{"num_hidden_layers": 12, "head_dim": 128, "beta1": 0.9, "beta2": 0.98, "decay_shape": "linear", "train_tokens": 644200000, "max_steps": 4915}
MLP neurons of a small language model. Each row is named by its layer, matrix (down: output weights) and neuron, and shows model dimensions 0-127. Each number is 500 + 50 x the weight over its row's rms, rounded and kept within 0 to 999. Numbers have three digits each. A neuron's up and down rows have the sign that makes its largest values positive.
A block is one neuron, or neurons of one layer that tend to fire together. After each block is what it responds to, as a language model described it from the Wikipedia text at the highest values.

L2.down90:475370482479531558487430483556450493601488470532497506554423464413537506604537487527443454458451463444494466537533431486514501508497525458526509477402548437493474575534470508565473565506458456499527402605486510516511541522492468484516474438463517588504480509455454485538537465473488510403484543380511475460532537454524566542496553467523541482508446545496557567390414478485478485543482
L2.down154:600481519567462404436556574505471532461436482530548482507485448430503542521495584539524463512433515528468605528532457565461427444462673499438452548392502439536415446529567482542526532551482539464509535434461483461531457539536472557403602407511512448504450428384556453507484532499390494506544456491404537499555492527442531531584483505489460492608493545541562428419467499527534490512514
L2.down357:506441525513553482450460463472510455448512509558588403545451509460337557436439560448499551487567416490455517557551497481513542565526545535357471503531494458533567507533474466471493523491526483489467442459436489503531408507575468464477454407514511431530648529465497377471440585589584469548493417485545541489419503488519557470499589531527513570540553518453547530477451486471421517581598
L2.down425:567555442460585467485432534491441544514608487474509602551498511577511537524442445362602516474510521560452410442517489476457532411460502549471484438508459470563487534485470423509546482506414539563502572561527460432582560529516447430563474455528517495526526559458565400476483458509536465593437548511438462554544508578509555427482667451470603534542468593480451539544438461517562593504495
Word-internal pieces, often "en", "l" or "am", right after a word's first letter or syllable, mostly in names (A-en-eas, U-l-mer, Be-tan-court), some "en-" words.

L3.down14:351402536479488476399496465406502514463493610576458427541560499503480484439505518502537476398483521546470581528520474492513509499507481488450495474461428425510542486527469563521447507504504475514481432565502500511430505443460561544500452432555465382486650578485422522533505510470446544581516499474504534394484512529543507558537571456526445490474478413565501494458404575495520503551481
L3.down41:560517490449490494496520541462537454497494442507411553499443469551545477572441464452452516449467498470377479537506563498510565508526481500617425502467489470489565353542492525503531474411510544562446522497501545584497547541487580498475434427411505449376497511495474481515430466522492560461559528417556438638491481459415518386546487515419441465483424473518432451407528517520592508524560
L3.down63:417453468454586456502419477494459393456508556449547526516525556536526496525416539491501517527538488522474497492496559398551504518473531406406533506575490501584596440453513524517333475450479459583508466582482525462481529456502597521469496447468491479409451491526462474524592458546422510472462463478436467495537530543613523529501550400500477476511497513398501364521504478483583406529484
L3.down70:471481503520439504552580502583510463507538522515449459544486453531519548482505513389467487511454535444494456418612549498546469400428511558527516552504514417523477536552508488514397583542440521503508530413506546506497501491519557490549426487497504473525520466412475478512497555454506466482509499487556524500537440495566547472523478509434555342443526481592493593473614494533601527512504
L3.down109:462443520572556502535501521519542568559473442560458406486544466525508537546558471455506521552513515438474492470441527499455490469505491603520354446493466490494529480570514492552419490540500520423484502550632511596464567521567538416463475428499450469464494522529559442537466653430479419552478501595447503501458456578483439491453550531483486508539566460539412606567485448512497543487519
L3.down165:428549483467557529457536435464501518496473508497365411440511402507451472665513418475545495421515455579396527545467451510481531438476488549508487522500504457467524477393514484590422529508533537462483462504536592486492427490581548462465437473512469500484463564515485517461516545520503509487513494500515395436472606474448400415559467560526397467488511524483472480542469484533418512530554
L3.down220:483453441451478493445458381528422494448497421462513454539530501549518524494511498478548479453495574487471477388466524589500515505340594484516561537420529427412423463501489454502511451515363467608507481512534546524572471453452600508484490433499503467510397500469467529435508509495385486562463469418464546449465568505522516561438551622543483574462510449472492492482420506524512489507558
L3.down349:445542486514616529504459498501493448532466536568462474528509440571494488588450587480508518489581434501583601449546477433495439487533526419491534536521505465514524487507511457443476481583412424449472474455447482424438433626581625486495466569546529512522506599411462475451558555565502468441494494525547489512492501440498579481496518568445459505489490550512459511398533441481482514606484
L3.down414:538497467495502477498579480517499433558510404492493450462468520521513467496556513535435508435531552450467480579540429444514487418385517477559462487538534513525495407520555521480474432482411476529416444498551500516563480466463605562381412451512540486458588453535537508461466476558533523442454533461550499532509515443363466477433471508397476489433441462469476487547525480471490461455548
L3.down518:579564475471491473481495382465454540520524471599475480528572480458492604536597475552460462538471545478402489488555500451478470556480486391538509526589455533531516524520469493474499501575564490472517473512530473487585508489469623425504500433453492543392470489435527502404467485536445537488527478538442538409594527476475537479556527468516530476436457600471428419458523439500517431471435
L3.down523:447502501438528453468493423511613504485622537503437506504537513460511428425458497576420513481479497436456475517512449431570527510484702503452514473536546512551503535531467570509487543465562435376512449444527489513550437488578509485554552483533478572581504472511508485556567415518468497432508467457457490499507439562482504505546537514457472492498475480485443487452426535437483499469470
L3.down536:507447454509470550484573518511536490509461506494502514451526512479462468507505497408427597492545489525533474569472379470477417463442726488402573526466544476473530450483506493530424466434452558495516402469643445526533505566414496504523534489499492496576545550465506392536425554472503433586485558549476573536455524466452516557565504476464498490512460435542522465450521551465428468471556
L3.down548:592590545476546479551489521465435492482547475613439450485500360586518434463540510534557471430538484563594463626483489446555502510484489422465477510499513455490480500541509482456512491501551593465576537527465490513570454477534556440545392446482466435568491550523510547488536524469546578507468530540566450463520542403518507407467556548456498442485537464498470387486516444556554561486529
L3.down642:603539508368516505522419459542529559539465464502584417435536448483525477475524438525548491471448521498436455442553451509519433583456489463497411574514517491541511485542476474456445480497513505490452494634510547468484522521611546486476437486513446509466539498452461492463509437551456658395510540476477478526569504519604467469434590462553452408631459444490562439534451513341435435477551
L3.down685:517567501500446484507470503474431507512429424423461504530544549576508412518500538515442595448504557486452543506449548541415498562501463508482439475482481492469462516551522497597394451512558536354460439499551444532417521546615555531573460486543458465551447568571482505458459420511476579443498467402547497488501569485548466485467518512497447463475540547556462413530459482548502490472508
L3.down690:542508414494533483485559529472474478512484560456497502527589617577510389423489544504407456528484544506514524434560474417502466408544470601460526529614518450482575551530570553484491470519558515401434585526500535525479523495482578504561427507485449397494573432520651424483489548571485483507446483469585483423579507471480416477468389436531553585546477489421489549462540449398564503430423
The pronoun it/It, often sentence-initial after a period or line break (It was, It is, compared it), plus the letters "It"/"it" opening or inside other words (Italian, Item, Kitson).

L6.down269:507506448461568386476503513394580554440473535554446510465465448512505497473544492516492394497487464461521476517431420391573501561500481496422455488525502519425487546507560456564512420422567525580593547536475525501560585479442566614424558476475527503522463436552438487380459476457463527556570501485497418430589525502540496512461496526454577532483489471510509404487506483480489382480490
Commas closing an opening date or phrase or separating football goal scorers (On 19 June 2023, / Additionally, / Adu 44'), plus mid-word pieces of foreign names (J-án-os, Joach-im).

L6.down635:413559529513511504486484520549491563548446557542492480573579613433486444571530599540392454426525537494538518534549483517467472554494492539558552486484562435461515596577553544555520456487500490457546475384594379502492532617577517581524553471458505524519578498545480522557476531488478474467552523462556513426568467516441541516445487487479548466535552489480535541466571522437487485452523
Tokens right after a number, such as km and kg units or score dashes and slashes (15 km, 1–3, 3/23); also weaker fragments like due or over.

L3.down24:422510563489484480448493520454484511488489514521475503524415468550509512479500582479465440589547484423458434478519579478513455539536510475514558536520514482477484440395469558495425559656550518489544473506617455510432457452527414527489537605449607512475602551449544522394490461471526423556562517474455463528417514436501441458472520484436543438459531528416536506551505413422540499400441
L3.down66:538423475555514485466491482589475499460548468529460500496491475452541454511485495569513452505466517524587518419443508523562501544569579438453509458502476439523521566488460547492582469443393541535543437414514520443441533502491551499452495482466504448485525447493556469605532551521445480505548523432473473414481484529650447522477495526603482480460459463428556524508526543534461496548522
L3.down75:516549474477536406526413439482482475475426588490507449551502613485502539572578479547629441412525484439490510521501442474567538441405536498509417449517510515516523611478490452474480502467576477535473447451467513572444554442596576475442527522436435498469488565467438527522560493456502461400539578449481465463521482438587467431367511477485510559535593493532452453448501476481469465501467
L3.down106:539553578436488463415538454499502565482495524547510444407551397469574487510576596593465491424509592525511562534585446613402539590429494529454517573453540566446547599568560553485496508508483481559529365464469446483511477477510403504518510417473549473430490428507471518521603471514423482442616562449499528532439503504440447373482504497474534462527486495519491573483468546380568422471502
L3.down156:529494508499557535502543515461456505479523517493525425440432482607579587539453452561447363476467495526400485514428534506552524582498470433470467546488482553536560501538497485454538542482547548582464461534551531500404525555493502452472431522507532546457501466545404450540522516447554503623516487422459487602514507545478526432587551576533552519412471545493486529595483428596456521522495
L3.down162:520456441443563563450506480508612470539414544484478481479539563467558455447484506528507551477505480631493465412448502465496470517502465523495534546452490510533512521538377583486557495585534535464463509468484515547522466531531482501455470574419617490502540402483549529462479428452480519506493376484595508411544602489483486490551527571460511441532530570592462558567481501404477528421490
L3.down194:499496493465508547634594478597531411459537491521489487415543423592550487614449522548423609523545483435389511432491500408537554532545438418564453499488420525489563518439466503406438595538505468544430486446564526498569457514550491503457489552508523561428529499431517598557485510521614525500517396437569535575500646437569539604455492495514531525460479573498524443506569511480449502513536
L3.down196:480407423389502539499497495510471450510534435510506379472584516479573533437540517522468442527508514541606464545568441497427494528537483501465564503451532495494479527550445559512497475571499537630472572495588396429482482475545500510460521414483517461436576461435513494566570557559403454475448562531480427417499481492527631510432482540598516461502401467467478409557492539492551498495427
L3.down274:518527491430499501560528563551496525552495535486595460395476512586465487474469585527430511511517479557474605527444483585471572516470277531504406457435564383494482444483439482478526511470526510445501509534514511447487511422511455470499459532533459500470492498474421452477410425577483460484557460464468535555436517524380428557446495495597528566456614460523514470460508462531483447477502
L3.down449:509575513525524492447489505488504520388469493494437566529559413572498473500471494576548531540510617465393454474505576574429489520435520394483439443459514528511500497547491421523434524482549547544482574503485510538547440455499467464516462559537485428473431434430556439480513487550517445581398596446523526496570505478555525517410489484560490481523532504516493458469394484452509455420492
L3.down493:490461483577468497509470466504503455490530447507496398462497557552568594513553476433496531399390502510504525508467582451492485547510560582557469478509546542529483498561450484487521481586381492384458445536465425467601502577489448521572415520483550589429543539488485527514526478532560477446503468530438478662534437435382484474645437497530499494436380510498530466482463626436436547437541
L3.down578:595483495503493515541458519503550543540555504426515549465550553404516537422502458463528591562546557496481536487524480554504513456464638480478456544473435497544528453562610361522470486520504489500540546493547535453494517521562465536435472581494413518514467507563539473509445461522455560613476447444587503570569538425437499526369564507497430516469377444475458512533464491505522563561580
L3.down587:549564470451552499638434465461617596517439489489457483543466468470568428535505502528516550498571615475575499527477449551587512523566602517573512522615410402516565524451543590404452541527498466564440375412540532511499507534574414503453573509540573447455480540541517543479525534436429571445480482467460458477483454472487495544503537490491513521565498527564536572475482449586436490545563
L3.down600:440444499460529548536398470526511485473442420490491477537462449377459496546564515492454430480478588582467529501564543462509544478590475461482506521525523473431588474551481560509483371496471470578476492528469526524384482433488442544474578531616515567540537580469546466488455525527515501560501497445540492593427488383510538550574517562496465511467537608503434539604621482455498482520515
L3.down608:376482537505453546510512495515482613468405512540557550439580531554526422490528511429522470505473568594451528549540463484487525481529569434472474476530453505507510464484477476530540564493458526490433472496606534529441663488560521479518478444484580512429500445525554547556504437527449571482483542454475443515480557532366455390500446490475530484495501507525458531491437575516465466556518
L3.down674:357466570485526448451603515573521461417524409519525541478507465512357472546528531514534551539559444529508484512556476455542503460413476451479467501607544508533593474428538507458532418489549510423442463434509482449415477528444451470511535593480506507491488466569514439512427537441460498531405552562504466555526542438655515542480407508506501507557503509404427532554552517470501447480534
Tokens right after a number, most strongly the slash between appearances and goals in footballer career lists (e.g. "42 / (6)"), also unit abbreviations like km, mi, ft.

L3.down13:481549533531460575519410551531529547580494510491408502574509508487460499508524540541469499488489533532537448511453544458516499470407537585491518497381515515556582444547487553479512524584509497542507483405438453509511433554520471465613486498497578465480590506482474550453492432430447510459446384459553393561521546471612481464446502432519469499460477549533459494477529466398517502532519
L3.down62:500549568474491522566471420517473625479477523581502488554530435414435526526480511583404510486623482514450563556495435523592477514433591455503512559559475534541572501466457511422568605561486507396529500530526522501540494445530499544446477483525513489516566500578600515495538540462480519486606489548538410524510575483605465558490504470541528489526512569565518477428409433599457468546448
L3.down72:573400426442552507561470555467479497466550574421495504530516559437481524355511472459535460484562470518541453464561508610447482411436413594512548461541469517471440491600615441513471524449584473479506518415532497462562461486468475501476557432546522474542595527469517526520489544514442432484467553539474429479486361442528580448505507439530468456534516497509451417584466420432501523552598
L3.down120:488484460468471512452485468508538511481508405459495506518486497516610488492530574514364508502476510482555482542448467482470440423485379551549532525456458487488576546587430416434476530547572463629538456538536437425544523509462504531527514526452485427507562470472506525448524545467568463522423465459550506509524497466459548466541535454465478487552521554486510455527506563440468522554396
L3.down148:612466568533533415461382466479488663558505434500526498518492551544403391496459528533503411472492345511479517444455498550559500455504503534572462552511544462492477422507602559527546503462533388668454485485511470461535506517396521528471559472517439560441503461423430428554547632541443507521588434551417511544456534535506479583490545429517479535464499457609520496437526429475520457533571
L3.down211:467453467470572370503445494427485505580511497457464394465423444436524499438472512441477430448516491472571468497486498480485381481429501437404574540446413528419509444561494502445388550529460515577479485502545528515587511482529612543547424530536618527542466498503537531420556513497468510404543452424546556494496474508509518521496545549517353581415455459553529471451523461538536497553480
L3.down214:531417591449538571542502462505533525457387477498516531515481387457472475425637397517517482550502486480478378635482429458491550451514278563525573432506531491526509474511516538488450506564514534522575526424464495512468506490496465514485510455511472532497498551413534455573448413456435476455391469465477530553483505473424491561530549552528480568532494505509471534531561436523477407532468
L3.down235:524397648483476515483522524396466581464459460491499459421405508581476410492504493464540540458453567568524524447501573550485458416480489492478526495516535613370531548527373479435560475544547534493461497439453473551489491456436465504487574512452511528558446467416365497384586478529479409479446546573457521487472495499513431482450476552485484498408535468585498514473499530490560531512433
L3.down277:435462503535587555562508568520515539455520510495530443535503510517421495502572552483390542515483551494566553447499489502644442484531404523587416538460494487428519470562552438510446533469437461524480418483403463462563443518525497572489517498566408488477547488501529455542499634527461499502542402415481518555525549535432512505503509511477537466532489495481372395511498537404518435515559
L3.down331:555423468482554514520379488565659441485438535500561540476514454499571472430503447583531511534519526460518469550522503478530467479538589471500548521524528546537478523501503575511443497425495505527476567516528522525545578524453632515498581435556519516494408455560628463484484465556479491535415566490532509407596488441539540570495459504479450468515534489436515483470466593480584508504549
L3.down443:514534542488486464620453484445620562487455575524400432468483526479511546431457527529473429529468564531530427425499506501502483491439504510568501514551506481569511532475440423550390439542434526441507491536571545494533448502468583468500540538511426465578500476428474550428483499516419529554455561609510476479469562434475490560448447579460543459488457551610517506539568559515523526419543
L3.down477:560521529439497540513524454547534439544437573410514418478425505486474512547490544534525464465512444447499551448517498464489507448430466577522491452474521463467344497474555558457568534621469469475492513517449487544455446521527535496386544511501514451502475452439426476495463451575535491524494442528509611548404415471460503509471595479451566415476493501533471512524602498390413496541482
L3.down520:499560580559506458508625491491463495475590462460564569568577496569446554468532475528408539532512580462477523482443582477492486456484574498446489531550482567536654520513501553499479474577467532557439475488495488421464503376532579503581440450516544423424504489543586483513497486449527457433480500633553517502566557533545420586494427424475468520501496544516489528571397489570568527528482
L3.down534:504554527467532507499402530490461520564488570514537593552551524472495598573500583527397451477519565531486500499441559508453431484431551495490436449533525472497526373402487450501465474431562553467506509340449474532456497617524557385494507502508469505431499525463538519551486483504477522492451530458549510562534534506427418486515475473524492477632500560492532504550513476462537407451499
L3.down609:537496580481524457588444512456548538575463524502378452501469428430582403496411481458474494475445544536448379439487503521472547622554453477593405493411487539493503431447473491553499486623568485462493506535541462488524518522550540524517549493482451480484529475481428534487442520466493490477531457484446557498450430478438474508502450478508480517475492424467546482562485486558544418459420
L3.down620:462507531499504472526556495431518454445600542493432547482495412558526529484417453483410389562511489612404467572487413470381533571528413532526514468528441518576502595497622499452524452484500494513576471538467496579497569454513595443380493448451514569498448538502511546527510473488467508520588569457545465535556484433503411489483400461565498441481428554400557571515616497513490554538461
Short word-piece fragments inside words, mostly "al" (Wattal, also, Revealed, Visual, Terminal), plus "or", "on", "all"/"All" (Gondor, Widgeon, All-WAC).

L2.down294:490553494552534384486451560493491543430411457560460496513534493513591478421415525447527507537524493488500446555473549469544532541498424474496488464455528448517553480460490326463439452444412579436515414529511594506416513471511465501522509468479508503425507477527582517527516448508480512490478497496500513449457470496408522408486519495431466500505451491480463416447433568621563520561543
L2.down392:513531432511522517579484582458528499489468508474520535592542503401507569483543512393485389517557495600447521566481418561507530468628507481600450536499563458555516481508494448474472464448490546522486492475543518490387588636484582529511479481544466539450475413506522528421627495506496489499470440534458535411459540457476535438534552501447455513460542523561513535537522477464499519553490
L2.down493:538552503506532462516487490526519457488491482544494455597576325479624521557485553567413446474536497481499573429538469479577525487525522489553423407491524504532562504459478514519531448453439528440485441497539446427508505451458462528576528439471547556483437525514537512501537465493467473476476547454518507330439524514502550464531564468573462477517528443527565475440424636502502423426425
L2.down581:446531496496445487457492567513402577504480470563470495499450459521482443586560443624575442437609505508506517535433419521516576474521612496562583473546567493477385536486499487440536577502550445500444563499473391461463478450519522536533521533482533466518515456524474538399503486469466458510452541522505467548453449535508433442503490525554478531454475494449451539531562395545417528450469
Word-piece tokens in the middle of split proper names, mostly German or European place and person names, such as O-ber-liga, E-ber-stadt, Ross-berg, Gi-ul-io.

L6.down21:424518589533562413490566508529463481475417406498459480462570599492475513504515569555520403526529565499527524381464441457531537543535500534484539528458488470526512500520544475571484445516493454509543538627522427534527453529576578513463450528554402453459500536448461463560528453500418479422582521475517565453467507456556451393447540521560559475461518516426456608493506405477544484495493
Short word-piece fragments inside a longer split word, often before a suffix, such as id in Balidan and capsid, or in Manor, al in Commonwealth.

L6.down211:495472523479537463478471497547538481517458597660535508504547497477565495504632512474533496504517458594540516496445453463513512520543578487475535485491479500418549500473518460560510464496589429550508484424460466500477482541523468488506524454524567420525513481458398474477496583475490503497618559606511475518439472437473483520477459503420582426509499496514520426500525483570388437614504
Mid-word fragments inside split words (a-band-on, autum-n, acc-um-ulated, occ-up-ants) and clause-opening "It" or "and" after a comma or period.

L2.down131:568471507521583479426527549498579510487514497522462474492552451513478448555431571514550531400487439524565533501482563425557577441546532511461532546585474531500427497540506433500478481463437520496474491506431509486435485496542563521466479480533462503553498529522510441583501518605427551460533515521528517543527491545357516514545557583530485431467367529522496439451393410512477459425474
L2.down206:504481409454530496443380516467513539460410557521531529417513497560520470480475451554490464490532482500455582497499459379491487494490568470431479473529422480546507470497497515507512433490612529599523560543329520489549469443482483501480469469475457374605471466424457485509508484535435475477495504493503493407455473480446462506519501486577416500535447435446497434485355444445506481437568
L2.down299:546373441551405502469551475533539446513486498480462489464513529546512552479488412555521550463550484559440562549523414570475495451552507543562465495599521571488532502507505566517505516413490431509497486517360472554400482444473480473476497598467506516463577465531444565473480447421465527508550452574484434403507424575452450423514405490533535484574539559461464522481466527547504562412510
L2.down593:416511493496573475450590499570486495567519474503385553521497537461451489543555521471499507476537445441556557573488549460527532517528405603518555504424511501523422528557489346568473392551470450502524518485530512532452568413579479516496437528472504445529506478501522479528432526541522539456527571492551507635534492648444402534499523512469485511479483537516535415487396413476430489482528
Third-person subject pronouns that open a new sentence about the article's topic, mostly It and He, e.g. "It was", "He received", "It is owned".

L2.down2:459481465524562552405480488580523456464466570527429564491474432520495507477476501529482480528537562501420517436579450452525447458435699485468504453451485497525545483518528482455535472501526509387555462489541539565473589520491603427475512553481502477483625543584490611600536552585466486498456614479526528535579581481491549491520505481536486427533542539569493515441517481589521503504453
L2.down58:503501502411491517496452457567538560457486460529553502609465554529463466493482454584415441562521487510435499451404422450515563472482588559532531615423519489578456507572470535522455466583535525446544478486530538544548593573506388484531460520511562522484543506489536542466485519578551598492463577472472467537449498420555490533459514499549494430451456577578477471520466494495546505543451
L2.down411:438408486468525579491484499516480476577550569529500547511450490610464564438461506464496502431502521427523508402483439466468449505526605504457511491543500421534466580482484507527529533438419546528536531452442554484464485524593606481501458531530476461510566505559518520494538444482465486432466508533463479348585490478556482523518526425508546488415537467516448519482506531430487528519467
L2.down463:476498417442510518429515462504518498533517524546469502450502445514606578489514488597485410534514487492544533530512366523442449478543569472440524427501471528501531513496487496551541533426530415537546460571407489445499513524516485446460483553472505495546490517484579508527538491608557568538403513518454486517532505468528482441512464532513396402432586609403440551450517545489493429557501
Short second or third word pieces such as al, a, l, ri inside split words, often names, e.g., V-al-ga, She-l-ton, Sant-a.

L3.down44:507493523439470440564469427438584496507546483524513519533608419483624549477507494406512538516508528529526477532404469602570520462469462504527500508450478509544536495475468517505521580518447477566473515494457461427494509396483445466457499483558502480480476475502468576422511432452540481459447479472429541490527428587483536473500497524442533437473468420557437420503467489499523600431494
L3.down52:504470479467477577581454519522521516501467467545425544535459482473591417479525511515532464429458544465517429502447535446395541587421470527480484556464501461468512503460438540529449486439524547599536565559539419464515460535580331550548586479478442467556435475493507512507493435485469540473475515471488453465518415434455560546531460479468511515522476525531481525418470424491539552500612
L3.down59:446464528516548512545465405534501440456423498462393462477541514461445520510464467619541521536463571467551462357499577490553454559491552478560529461511565503504503480455584552516525467481492466545570506472523503559543526469560443448578467555569494523497564476470425454483524354471483584577536516471436534365431430479572452581415449542625547519532582584499411512522532537414447514472498
L3.down141:479455525490388481463396577459557514429402468493506363524590575526477436543545488534492535552479502509526478447448415568519550465515552606479473495478500504477563472527491500504523519479552522588550448469371472523559466524480521563377500456464436493478496515495550508545488447386440432485439519461470533400463623399488458526536487540545489563579494498551470521541446516537476485512433
L3.down170:493572426461437523544515537409519470452493474513536564519502514540507528439463522544487454495527527358581527351506420513464459590475647538507490499522486550461443494391520487454481517496448509551528500473562485470535466512432557518486470480527514498492460474506412567578552529444556491390481401486452396481517513445487461517486497503426506597563556516465458447480461512471566569525528
L3.down171:466429539531508447478493517555539450417508426456367471438538526500404439452509489459452400470503463438502524573502578487453476439595524473536435572481461513451525395501534523474505461485473569427466534405503511493616501506515541501514569440468620546532527490583578503451500477529510455535438347501548413418531470571541482380514480542464527479523502473467528468525497496513517575440474
L3.down174:500431460462539496484463527535479544558445483447446428504503510536489482548548506531457600519543360530407614437454591463514448440551506454475435575475608448457438435415525493532467491450563564504398492487549535480472468547494547497487605519480515550420554491495457529498481564422570514512568453522459543433479491439558508580455429543437444610504468510458463453499436629442426498497472
L3.down177:522481469543506547489592531460482527477513546556526495562485498578538422441544445453496475513448543461498474556502443531558453466550677470513529459491525551524631418478464616511583510404445578478550511467505440419509506509538426466578477574532493542500497504530439498468519494591544429456420474476503513465483528555511479500511446408478537450508539556480427498502522462572409547433503
L3.down202:476574551347498438505536549511501543546430542476529495479479463482453480420467551522383509585364487469494494515507531523487497528456435532520495562545557562496597456441459527528593497528480418403471462540459492582466500453451477510504445467538489466440481639453475541491456483470561500573413560480579488555519602541515512544463531416482561523488547490554474397479463530487513607469482
L3.down251:525547556494473462518498489518457571574525444532514622501491522508600449454505535492589488443477542509436526476417477539490448451402568563541495480479395510554459545527484518473475400504448453397475450525480535403551527454551553496483548424619524535475499464441452470542510420507503557485569386510455541519562512660606524513534520580463490542483536514473457497480523509419513556513530
L3.down381:406493386420460480495508503435459542517465452518463492528452488463499449457532516551464473491561468463457509444528471518517558449508505456463528458511396533481518490485538505445413535519510542463477514489484551515497458421479590529497582427500500467576483445520519445540426523485479533473485506510544495446507530425619583534582471535479422566466492445480464508532438524583459557491454
L3.down395:541494490520415417545468436460580507520398565526445500572433482564573454457455496577549537477477556522402563487448540502551550497427642526480538476429478517471560480498442572506433450444478540519483479510513499500511490505485583488403449488484467557578488428551440523551462521544545509450533495534511526421439427502557430504494556431504537442556484483600542438412474414569491458556516
L3.down445:599515501493534445483477458503552516517486403557606550469537503476492435445527534580437455522500478464468479571483577482539606551498623472503384423519444502462526504494487500551462509420518522409429549584521524437522434433505422571504438435541526459605559490531507530450551500469551445445457471421521560438483539477629437484543569431494432491467508524576537459519530512473465507523505
L3.down539:412483489513492570498493452511537504437540505552387503532472454511423546550453475471528467553473542523467508483497540558534511471499544548510487573458460500547535477426611560484540473428483553573542447421503485477479479501508490442568557498451513527513595436573467447520511429431425524541476481518467496343461439529656445380418509534508515467466532459431433558484516451455467531474435
L3.down549:609459588399501519467523513530542500486512457556453410497540469497499558480530433525489514463545508566454389584481544467541431575522511450597430510418528527489529483477421570509465501526472496557494467522416489456471422467515420442492469490541537508475595513574561480493518400454575452519563531523558449515415502493542529524531441474503462466510448539482502416476536393509506462397456
L3.down644:552420481558452506553595497520430588515508543529537518475453444512560413510464559465510506518520446488640512517485399572521490530489460502647476562567520535435537471418499458522498416598507489538453515507576472485486426522513502533528455593519403421470523500473466474436463504548443462473430496439544451533540568416587455490564616464529536514486516498458442480564490350553439419466455
Interior subword pieces inside multi-token proper nouns and foreign words, especially Germanic names and compounds, like Lich-ten-stein, Oden-wald, Köpp-en.